Part of a small language model's weights.
Architecture: rotary positions, tied embeddings.
Training: a variant of Adam for these matrices, 8448 steps.
MLP neurons of a small language model. Each row is named by its layer, matrix (gate and up: input weights) and neuron, and shows model dimensions 96-191. Each number is 128 + 32 x the weight over its row's rms, rounded and kept within 0 to 255. A neuron's up and down rows have the sign that makes its largest values positive.
A block is one neuron, or neurons of one layer that tend to fire together. Before each block is what it responds to, as a language model described it from the Wikipedia text at the highest values.

Description: Mid-word consonant fragments
L3.gate192 [ 54 131  90  77 102  67 187  62 162 146 150 127 149 121 212 104  96  67 114 124 111 200 145 153  99 108 102 111 125 155 213 112  72 137 104 148 150 125  48 142 120 194 111  96  67 148 134 107 119 155 176 134 147  88 147 135 181 166 124 111  81 151 164 179 156 124  95 136 160 136  86 141 113  81 127 151 127 177 134  61 100 111  83  84 109 157  97 124 106 140 157 168 113 126 107 123]
L3.up192 [104 115  89 142 135 105 139 126 162 153 131 122 139 217 141 155 154  89 171  67 122  74 116  96 137  96  94 126  94 154 151 124 121 159 154 126 124  59 145 160  85 136 105 121 143  69  77 127  66 107 103  83 124  92 137 144 113 146 123 113 103 149  96 147 151 162  98 162 151 147 118 158 162 126 144 123 131 123 151  69  87 213 157  36 199 129 166 127 195 151  85  86 198 129  88 126]
L3.gate341 [ 78 151 130 131 102  89  80  95  79  94 145 159 132 104 116 122 142 146 115  91 128 116 159  97 110 138 150 155 116 111 175 147 155 115 140  95 112  83 107 124 183  41 150 150  97 112  54  75 104  99 109 144 155  86  74 136 157 172 105 167  91 130 153 184  80 140 142 171 171 142 142 132 131 121 177 109 140 211 144 123  79 157 149 108 107 135  95 190 104 114  91 152 155 116 153 100]
L3.up341 [ 85  66 106 129 153 138 136  95 101  81 167 137 159 135 138 111  89 145 183  81 147  82 111  84 142 147  94 153 113 168 167 166 127 158  84 131 115  84 116 187 187 148 118 157 135 150  98 123 141  87 146 102 168 124 161 102 105 135 153 158  98 130 129 175 152 136 155  90 130 142 100 150 137 170 169 123  71 117  97 120 104 145 196 147 134 171 174  94 103 111 153 117 145 127 107 154]

Description: Split consonant-cluster continuation
L2.gate30 [147  57 141 105 105 161 145 152 157 141 119 127 182  95 187 131 141 156 115  89 172 197 188 106 121 147 126 144  92  73 119 179  70 136 110 102 126 135 110 112 117 127 146 137 106  80 113 137 120 146 132 153  98  89 100 107 175 150 189 132  99 143 147 142 112 144  60 119 124 151 143 177 131 144  60  98 142 142 161 127 131 153 153 130 145  95 131 146 174 128  89 134  91 133 156 154]
L2.up30 [153 152 137 159 144  83 145 123 127 124  74 129 123  95 169  97 171  68 169 146  95 137 153  94 113 158 124 119 146  80 108 148 146 113 149 196 113 140 143 125 185  54 102 123 127 103  99 114 125 155 125 147 147  52 128 155 126 120  91 127 116 131 153  82 164 153  95 123 176 146 156 151  85 148 139 134 111 158 127 131 124 109 133 170 109  98 122  68 136 135  95 100 251 175 186 147]
L2.gate89 [126 159 163 114 155 150  79 148 124 107 156 173 110 124 125 140 135 150 146 123 104 176  84 127 150 182  75 164 143 147 182 150  89 106 111  80 132 114 114 124 202  99 150 198  57 112 142  99 177 147  83 159 137 102 118  94 101 134 104 104 105 143 112 201  95 139 152 152 170 148 192 139 123  93  93  81 145 117 157 174 125 153 115  91 147  83 137 150 117 149  83 122 136 152 114 160]
L2.up89 [148 183 123 120  97 173 145  89 151 145 104 111 120 120 115 103 112 179  47 168 137 198 114 108 115  88 130 145 141 106 169 179 138 113 170 133 106 128 133 198 157  51 106 112 114 127 153 159  90 148 110 130 124  86 179 126 138 120 150 177  58 175 132 169 113 153  80 100 173 134  94 168 158 129 159 136  85 131 123  95 147 109  79 116 122  85 126 112 135 113 137 132  74 155 125  89]
L2.gate115 [126 125 134 169  96 143 110 117 148 143  91 150 109  67 149 102 175  88 136 138 121  96 181  90  95 114 141 215 152 112 149 133 143 158 112 147 145 150 114 158 157 112 157 169  96  97 112 139 121 134 159 129  78  76 109 174 161 173 166 104 124 220 171 102 147 139  60  82 163 130 135 116 139 114 116 186 103 120 219 102  99 136 121 136 127  66 131 110 130  90 133 128  93  88 124 129]
L2.up115 [147 140 169 129 162 155 167 118 178  64  92  65  87 101  79 165  44 152  88 107 123 126 141 141 127  80 154  97  87 123  91 182 148 119 193 156 118 132 140 144 144 155 114 152 105 152 113 188  72 137 125 125 169  59 113  79 146 130 165 152 135 170 141 119 117 165  92 131 125 109 179  55 167  69 108  84 108 120 141 128 164 158 121  90 135  90 142 105 139 175  87 127 135 140 150 119]
L2.gate449 [104 128 126 109 154 143 142 113 184 116 104 119 130 169 148 139  94  92 185 114 154 119 159 120  76 177  83 117 108 152  81 146 159 156 111 139 169 143 102 116 155 154 150 169  90 139  98 161  74  88 149  85 135 172 132 112 158 133 169 146 145 178 151  93 166 170 145  95 108  82  85 125  98 107 105 177 110 183 135  63 107 109  97  73 136 120 160  96  78  88 150 128 153  99 138 169]
L2.up449 [118  78 145 116  53 135 208 149 117 114  72 139 164  86 173  93 169 181  86 142  87 166 124 143 148  67 174 190 118  55 147 122 150  99 172 179 122 160 111 161  69 159  75 144 144 184 100 161 136  96 188 123 128  64 142 136 116 155 179 159 156 156 122 145  85  77 110  65 107 136  88 125 127 151 119 172 110  96 177 116 119 156 134 118 127  53 175 162 101 149 124  85 148 151 146 131]

Description: Mid-word continuation after prefix
L6.gate63 [ 87 113  63 110 123 101 146 185 146 128 152 136 168 120 182 110 108 133 186 142 140  95 163  95 125 113 167 128 143 125  82 109 142  77 113  93 113  86  74 143 143 140 121 148 133 186 135 109 132  82  80 131 100  88  63 111 128 123 150 111 137 143 159  62  99 151 150 139 151 143  75 142 112 107 139  60 120 149 139 138 158 166 115 114  93 146 139 136 191 157 151 153  99 164 141 137]
L6.up63 [136 107 129 166 149  99 119 162 107 118 187 127 112  86  96 143 132 170 169 146 195 106 133 103  81 114  95 140  19 115 137 153  97 112 125 176 169 138 144 131 166 103 116 136 191 100 155 133 158 102 106 154 170 121 112 127 123 121 129 171  91 131 138 183  93 143 140 187 117  88 150 103 124  84  66 127 126 172 108 129 125 127 151 132 165 184  90 126 117 122 158 184 150 168 123 165]
L6.gate123 [103 116 184 137  90 101 169 114 127 210 116 142 128 122 176 113 148 100 114 111 170 157 133 108 130  73 162 121 114 119 126 170 158  87  89 128 116 109  94 129 102 121 152  78  89 134 175 133 177  99 167 111  71 113 119 186 129 176 180 127 126 174 135 137 126 187  90 106  98 154 157 156 130  58 188 143 153  94 185 130 102 112 127 141  84 117 166 157 195  90 130 181 143 113 127 126]
L6.up123 [139  91 116 128 135 162 110 134  89 111 100 177 125 164 192 112 120  30 138 112 122 104 124 107  73  94 112 121 119  96 138 182  94 123 144 137 173 151 112 113 192 135 108 167 137 167 118 112 136 107 170 134  99 135  89 171 149 148 156 160 106 196 111  60 110 108 123 128 131 113  70  82 112 113 110  87 148 173 125 148 141  92 194 123  96 109 172 199 137  91 143 114 146  82  99 100]
L6.gate144 [127 170  71 153 138 147 166 120  97 129  94 159 150 133 152 181 132  43 157  57 128 134 141  94 102 119 134 167  88 161 213 159 134 136 135 146 158 137 151  70 150 129 131 100 122  73 179 136 123 124  95 169 117 158 133 158 220 132 131 108 121 135 140 185 122 146  95 101 132 127  86 118 125 144 137  53 145 145 134 172 107 189 167 112 147  82 136 195 135 148  73 173 168 105 108 121]
L6.up144 [ 96 147 146 157 135 117 152 104 131  75  90 153 127 129 146 111 114 169 170 107  99  92 149 193  85  76 132  72  60 146 203 122 118  98 119 124 137 161 122 187 118 103 114 140 126 148 127 180 148 171 152 172  96  84 108 121 132 141 126 168 141 157 183 133 156  97  88  88  95 196 177 137  87 106 116 185 142 156  97 162 102 118 181 116  92  76 126 107 165 108 100 160 101 120  64  88]
L6.gate163 [ 85 128 103  84  85 170 135 108 103 123 109 106 126 135 122 104  82  95 101 147 129 143 151 139 135 110 142 110 102 107 139  85 106 131 121  95 151 109  76 145 157  87 126 117 132 177  79 158 157 124 158 139 104 116 118 142 112 150 173  88 114 135  88 102 160 175 130 118 144 163 120 100  95 100 111 128 197 157 211 224 131 126 189 140 161 168 116 197  78 138  52 128 102 175 101 116]
L6.up163 [111 147 117 119 133 117 112 171 135 124  65 127 186 128 101 170 132 123 141 154 114 124 135 124 125 125 101  51 121  97 145  85 136 163 116 116 116 132  91 137 165 138 184 168 170 146  73 151 187 118 128  53 103  90  84 146 113 133 154  78 123 115 113 135 123 179 151 179 173 180 122 181  83  75 131 168  93 187 169 133 102  94 128  72 121 147 136 130 146 136  85 106  65 160  95 122]
L6.gate220 [147 131 153 120 127 139 111 145 190  42 171 123 179 141 151 190  87 181 103 152 202 106 119 127  80 137  88 156  95 127 145 161  76 142 156 127 212 121  94 139 150 165 141 104 141 152  85 128 115 116 147 141 100 129 147  94  88 155 137  86  89 181 125 116 130 133 112 157 159  95 109 123  50 115  64 176 109 137 125  91  74 134 114 104 145 122 141 142  97 102 166 126 116  91  98 144]
L6.up220 [107 107 166 167 169  99 154  77 130  80 174 113  78 102 126 125 189 151 190 128 160 109 164 164 143  58 154 113  93 101 109 127 152 138 162 125 144  78 111 135 216 154 143  82  67 140 168  65 106 114  79 103 145 115  97 117 124  83 107 152 152 117 130 142 172 126 144 168 192 157  96  99 148 149 117 123 115 160  73 171 151 147 131 105 177  99  83 195 108 125 121 111 136  60 165 116]
L6.gate285 [103 123  93 130 122 171 207 168 140 181 137  86 160 163 113 151 121  92 174 121 133 130 101 117 107 124 142  93  86 122 155 165 106 150 160 122 144 194 152 112 122 162 171 101 152 115 131  83 109 130 162 162 125 130 129 155  90 141 174 125  65 144 117  73 138  95  95 100 157 122  90  85 133 102 130  52 114  66 177 124 121 198  94 160 139  83 100 121 145 135 129 140 130  72 107 104]
L6.up285 [114 135 125 105 177 144 146  90 194  59 162  96 119 107 198  22 154 182 116 155  60 115 146 145 132  73 121 100 147  65  89  70 142 118 110 138 113 121 114 132  91 129 152 164 127 112  56 182 174 132 172 138  86  90  79  97 108 139 149  98 120 140  99  97 145  91  95 128 146 125 142  96 134 114 106 132 100 152 129 101  87 131 146 147 108 127  63 124  75 116  77 172 166 129 120 150]
L6.gate477 [156 109 129  91 108  85 172 149 117 162 156 166 111  82 133 160 111 107 157  92 177 129 149  55 132  71 176 173 130 104 170 130 129 131 127 129 124  97 131 147 160 103 157 115 167 147 128  71 130 112  37 165 155  69  97 141 129 198 125 115  50 114 149 130 124 134 121 111 148 127  75 143 152  82 181  94 143 144 175 138 147 182 129 156 161 139 152 152 121 127  48 150 121 116 127 161]
L6.up477 [107 108 174 120  80 176  98  96 159 104 120 136 127 103 109 100 171 174 158 101 151  92 143  89 125  83 117 198 130  92 113 110 151 106 128 159 106 142 129  86  92 189 140 140 107 102 118 125 168  95  85 136  89 171 144 141 119 145 177 138  87 133 118  63 173  60 145 143 114 168 123 161 145 115  93  89 134 161 172  80 110 176 133 145 151 127 104 160 110 185 152 130 174 105 102  84]
L6.gate506 [118 108 109 135 117  88 168  86  80 149 134 167 138 121 142  81 115 118 180 153 135 101 158 108 138 101 163  76 105  70 124 110  90 148 161 119 174  87 141 175 176 138 122  77 126 148 171 123  49 114 141 164  26  69 120 152 178 163 162 170  80 168 131 102 158 192  92 122 132 147  81 149 107  90 109 119 124 117 133 128 144 118 168  98 113 135 100 148 130  84  82 125 134  70 111 171]
L6.up506 [178  92 204  87 133  98 144 115 141 212 145  50 141 129  77 173 120 127 123  93 139  66 151 122 107 135 143 118 143 127  85 174 126 203 155 138 127 142 175 143 185 146 174 126 111 115 121  99 135 209  95 107 145 151 139 178 150  89 168 162  99 144 102 126 109  95  93  85 115 163  93 116 144 140 158  52 106 107 100 144  95 133 147 130 155 131 132 172 138 165 107 212  81 160 159 137]

Description: Mid-word consonant after prefix
L2.gate117 [110 102 111  99 129  66 103  89 144 118  89  92 213 127 153 146 144 106 174 128 161 164 143 128  70 101 135 192  82 122 187 129  72 132 102 123  96  25 133 134 101 164 139 186 112 102 126  75 153 155 127 206 141 118 113 103 191 159 172 154  67 116 124 131 166 160 112 118 133 157 181 184 111  84 115 156 126 139 172 162 103 100 159  90 174  87 116 118  94 136 106 137 131 114  90 108]
L2.up117 [ 89  92 163 118 120 126  70 123 115  65  95 154 145 104 111  98 120 220  99 111 116 167 174 139 141 143 137 171 163  74 135 120  72  99 138 103 178 139 122 130 149 153  95  58 116 148  85 154 156 134 135 116 131 149 130 163 134 118 103 103 153 195 142 113 152 115 141  96  94 129 108 145 164 170 202 127 208 163 134  77  90  91 161 145 122 162 184 169 104 134 176 129  99  72 121 121]
L2.gate301 [111 109 114 122 128  47 148 120 135 133  92 100 167 130 182  85 163 113 168 141 160 136  79 115 151 112 181 105 144 135 154  97  52 147 126 125  90 126 135  87 144 139  96 112 124 152  87  84 155 145  71 225 118 177 128 132 133 176 124 140 156 117 117 191 141 129 122 111 124 134 135 140  91 132 139 107 112 123 149 175 114 173 132  63 143 159 132 131 133  81 123 142 128 113 101 128]
L2.up301 [131 107  92 132  75 134 147 116 123 121 132 142 147 165 202  67 124 141 111 105  95 109 107 137  92 140  78 147 105  97 104 121 179 111 135 104 180 157 101 122 133 127 122 108 156 118 104 150 162 146 139 101 109 120 169 110 155 138 124 116  86 198 134 151 141 144  87 147 133 159 165 118 121 145  86 122  86 150 125 161 192 168 105 179 146 143 194  50  91 150  73 166 145  59 115 128]
L2.gate350 [136 186 117 106 149 102  85 159 119  84  88 107 126 108 109 184 116  78  98 109 126 182 113 120 158 158  95  88 151 209 113 181  92 144 129 124 150 140 147 119 129 169 179 138  65 112  98 176 156 136 116 131 124 156 151 154 144 147 139 144 112 150 149 174 112 150  98 146 106 188 159 120 141 107 116 132 106 174 104 115  51 120 198  54 140 118 180 133 104 144 121 157 118  97  97 145]
L2.up350 [128 119 156  95 145 186 178 119 141 125 153  90  95 110 116 124  54 165 120 132 111 153  64  86 101 203 125 178 104  91 104 167 143 137 148 158 138 150 125 132 163 143 180  86 104 135 126 140 100  89 104 113 116 125 197 155 131 124 105 171  16  94 133 129 147 149 128 134 193 114 173  97 144 158 129 144 131 163 151 118 105 160 126 106  98  94 132  74 161 116 138 181 119 103 150 165]
L2.gate459 [ 30 144  92 137 148 108 125 145 111 117 138 103  86  90 155  79  78 190 139 135  87 184 119 171 169 164 118 108 106 152  94 133 125 138 188 109 171  90 111 106  79 154 113  50 129 156 105 128 152 173 175 134 128 108 100  99  92 140 116  56 105 146 131 109 125 133 134 128  98 115 135 154 104 105  81  96 102 171 142  97  66 102 133 174 174 124 108 149  73 146 182 173 132 102 114 134]
L2.up459 [131 133  95 122 152 233 189 137  94 127 120 159 161  82 165 150 138  89 185  98 136 143 150 136  92 132  74 120  93 154 175  94 111  93 150 124 150 178 120 162 133 155 112  80 148 130  98  85 127 146 165 129 157 120 134 102 100  98 172 118  89 196 109  44 163 123 123 130  88 129 120 139 152 120 100  44 179 163 168 132 100 130 130  93 145 148 113 161 149 144  88 155 136 112 143  58]

Description: Mid-word l/n fragments
L3.gate322 [151 144 148  93 172 139 147  66 118 135  65 103 110 101 145 152 121 124 119 166 161 129 137  97  93 161 140 177 149 142 139 122 115 170 159 114 114 144  50 174 181  83 101 104 124 146  98 132 132 144 176 139 102  83 154 131 187 157 144 103 105 153 153  94  94 106  98 151 147  94 126 116 126 112 169 153 117 135 187 127 126 107 143 118 168  93 153 193 112 146  85 156 146  88  96 166]
L3.up322 [132 114 140 136 150 155 140 119  82 115  97 132 133  70 127 144 141 139 132 130 146 133 169 194  87  93 118 214  94 144 104 118 142  94 131 157 172 132 162 146 155 139 112  84  82 122 122 126 135 143  87 109 133 134 144 136 199 126 133  77  95 143 100 105 140  98  74 162 116  97 129 148 196 105 115 103  92 146 151 175  75 156 114  40 111 142 115 160 160 130 139 156 158 118 146 104]
L3.gate352 [ 75 125 131 140 130 127 171  95 111 103 136  76 123 149 129 135 116  96  89 175 135 113 116 141 100 108 129 135  73 171 136 129 166 167  92 125 148  82  67 158 115 154 137 191 120 109 107  89 182 108 111 150  61 130 121 153 204 143 140 213 100 108 132 102 199 153 157 132  84 143 124 121  97 161 110 163 130 146 153 161 119 110 148  69 132  82 120 178 131 135 114 186 139 127 152 126]
L3.up352 [140 135 220 120 151 190  89  96 120  54  83 102  34 110 104 158  88 151  96 141 127 151 153 133 150 166 148 126 143 160 133 153 159 148 186 122 134 133 141 134 140 122  98 116 165 114 140  99 165 105 106  95 101 109 142 116 109 140 150 149  75  76 123 155 160 128 168 135 179  94  90 107  85 114 131 138 124 123  82 148 157  84 164 159 148  99 192  98 137 126 146 128 157 163 191 120]

Description: Second piece after split initial
L6.gate3 [104  84 146 113 147 151 159 124 140 104 128 107 146  65 208 126 182 136 131 157 127 135 187 150  72 139 149 104 112 117 143 137 142 132 134 143 141 163  57 133 123 120 159 216  93 114  82 170 155 142 154 149 103 149 169  56 137 149 178 142  80 127 102 123  96 132 162 148 145 198  92  96 157 143  75 105 107 132  99 123 145 103 101 131 153  89 152  88 178 165 148 169 137 127  93 103]
L6.up3 [ 90 106 131  55 169  44 149 140 112 105 115 144 104 101 140 103 130 172  86 125 193  51 115 164 136 136 158 151 119 137 103 119 133 150 146 162 159 138 154  82 181 151 133  87 147 103 101 140 144 136 150 113 153 123 144  90 135 172 110 141 203 155 141 158 169 164 137 164 160 123 127  79 142 136 125 155  91  89 136  68 103 127 117 134 155 118 148 100 209 110 112 169 129  72 122 129]
L6.gate21 [ 78 103 122 132 151 172 179 117  95  92 170 110 176  96  88 134 145 118 115 126 123 116  98  30 121  99 191 125  63 136 189 190 108 144 117 147 158 122 108 126 170  83 149 172 124 134 125 139 109  79 167 173  87  91 181 146  87 138 220 168  83 133  90 109 154  88 165 150 157 135 122  84 166  84 138 116 167 123 107 156 116 105 147 142  72  97 172 140 138 145 121 164 107 161 126 120]
L6.up21 [110 157 148 183 177 119 152  99 105 105 110 142 119 130 113  81  56 109 121 123 153 106 101  91 100 141 155 101  74 136 180 166 149 145 164 125 124 120 124 151 165 143 146  75 141  87 172 154  90 119 124 163 140 123 124  78 161  96 124 124 136  92 115 154  98  56  88 186 134 114 150 113 168 107 151 145  68 131 125 132 145  99 159 120  86 104 176  95 141 123 138 113 156 186 145 139]
L6.gate332 [127 188 149 144 111  87 123 120 185 157 159 182 122 138 147 124 132  69 127 142 108 141 158 137 154 131 138 100  91 143 146 121 119 123 104 155 125 170  90  66 244 145 113 115  59 149 154 134 147 153 185 115 103 113 107  60 154 114 170 125  85 133 156 158 118 138  95 147 108 161 108 128 114  44 124  93  92 137 157 105 112 102 125 112 165 105 142 125  98 145 196 144 118 156 147 129]
L6.up332 [ 77 127  98 167 193  45 158 131 101 133 134 123 117  77 110 175 147 142 148 155  78 158 160  79 106 115 110 141  96  95 175 124 159 111  91 165 102  77 187 149 129 162 160 113 128 140 149 153 160 130 148 133 100 106  89 110 145 139 157  93  96 115 127 133 116 197 140 146 146 160 147 112  49  76 159  98 182 110 117  98 127 185  88 168 122  84 123 120 164 121 138 158 112 142 154 138]
L6.gate356 [109 112 129  76 118 125 184 121 197 184 123 120 118  34 122 141  77  71 170  98 137  89 156 137 116 109 112  77 108 106 131 127 156 175 163 124 104 124 134 125 135 112  97 109 136 103 130  86 132 141 115 126 173  88  89 145  93 145 113 133 158 172 183 137  93  91 117 123 165 116 142 132 142 119 123 107 176 194 124 214  90 154 123 117 116 112 125 153 173 184 141 100 166 142 110  97]
L6.up356 [198 144 131 100 147  65 126 144 121 115 134 114 117 135 135 105  78  99 166 133 214  91 151  84 107  70 191 161  89 156 132 158 163 128 114 128 110 137 128 116 149  90 168 124 118 125 152 164 134 163 109 105 113 151  81 161 105 117 150 109 139 117 106 152 137 133 134  90 167 166 116 152 119  83 130 121 160 130 132 115 121 143 107 143  86 147 161 156 109 140 125 145 154 139  65  65]
L6.gate393 [ 94 110 137 113 107  83 134 171 128  78 163 122 138 114 163  75 132 145 139 127 113 198  90 115 123  90 169  88  40  89 156 164 155 124 177 123 160 141 110 119 108 141 144 176 155 131 112 165 130 154 182 119 134 105 120 171 140 142 181  98 117 131  86 128 117 118 174 156 149 146 106 140  96 117 164  74  89 166  89 119 153 137 157  64 142  82 207 146  88 123  95 205 129 161 103 115]
L6.up393 [126 184 180 135 138  81 139 129 133 177  96 117 126 102 202  52 168  84  94 146 130  89 139 142  77 104 179 146 123 100 102 117 162 144 154 138 167 161 138 128 153 162 143 142  97  84  95 139 124 132 146 101 140 129 142  67 116 118 128 122 115 157 126 123  99 207 132 136 130 141  81  86 123 100 108 150  78 111 127 119 110 134 110 139 138 110  46  88 139 134 165 109 144  92 141 130]
L6.gate433 [137 152 128  98 134 148 114 163 124 141 102 151 118  88 161 114 141 130 163 141 175 155 129 109 119 117  93 121 137 110 122 169 133 185 146  85 103 110  93  99 158 137 103 158 124 129 155 151  87 172 160 112  97 148 113 135 123 178 155 123  87 102 144 127  87  74 187 138  32  94 143 112 140 129 128 102 136 166 125 134 166 135 132 166 111  83 143  69 117 188 164 173  96 129 207 158]
L6.up433 [ 97 169 136 189 137  99 124 135 145  93 100 114  69  90 118  86 102 148 122 116 126 114 203 118 116 112 162 140  85  99  81  76 158 159 171 119 167 174 119 141 204 138 174 132 134  99  91 125  67 113  93 126 126 103  77  25 171 125 146 109  92  74 165 135 128 121 148 146 145 124 137  72 102  96 131 100 135 140 110 200 105 161 147 107 140 101 176 150 113 161 142 122 118 150 123  85]
L6.gate484 [143 114  83 147 126 103 145 142 169 142 148 123 133 128 133 129 114 102 152 166 149 127 195 152 125 112 114 188  66 155 119 128  80  84 139 119  90 129  89 111 197 128 152  50  61 106 185  79 137 164  94 147 108  83 103 129 144 127 164 155  78 139 161 176 191  84  56 125 177 100 115 145 118  94  86 175 132  77 165 130 111 113  90 117 113  60 173 154  88 124  84 128 130 139 164 116]
L6.up484 [ 81 150 104 131 159 120 111 157 182  71 127  91  88 163 135 193 136 125  97 132 155 144 100 116  88 131 101 164  93 110 135 172 105 172 169 176 137 137  98 151  76 165 106 179  46 128 182 139 128 133 114 188 101 149 127 134 168 142 124 140  34 159 141 151 171 122 123 158 110 147 131  83 100 113 101 151 201  62 129  69 120 126  83 124 141  80 148 153 114 111 168 141 158 134 149 125]
L6.gate486 [101 194 117 176 131 171 132 101 143 123 119 118 124 167 111  96 140 101 129  94  82 150 139 221  84 113 198  95 118  94 204 169 133 190 107 108 170 117 134  96 178 112 135 110 131 136  96 106 118 117 177  93 121 169 122 174 149 166 132 137 163 142 148  98 135  89 110 110 152 137  95 107 123 101 175 138  99 167 115 172 103 124 131 159 146 119 110 149  82 130  53 108 103 121 117 131]
L6.up486 [143 143 168 113 150 103  93 137 133 147 134 110 117 161 170 109 121 139 120 110 118 111 139 143 143 114  94 115 113 180 141 111 126 184 135 125 138 110 115 114 176 135 220  86 122  73  65 132 183 173  85 127 174 103 132 137 139 144 147  92 165 183 139 118  86 122 109 174 157 167 147 119  84  99 125  56  28 115 127 111  91 118  85 128 149 146 125 127  67 108 149 178 117 103 174 156]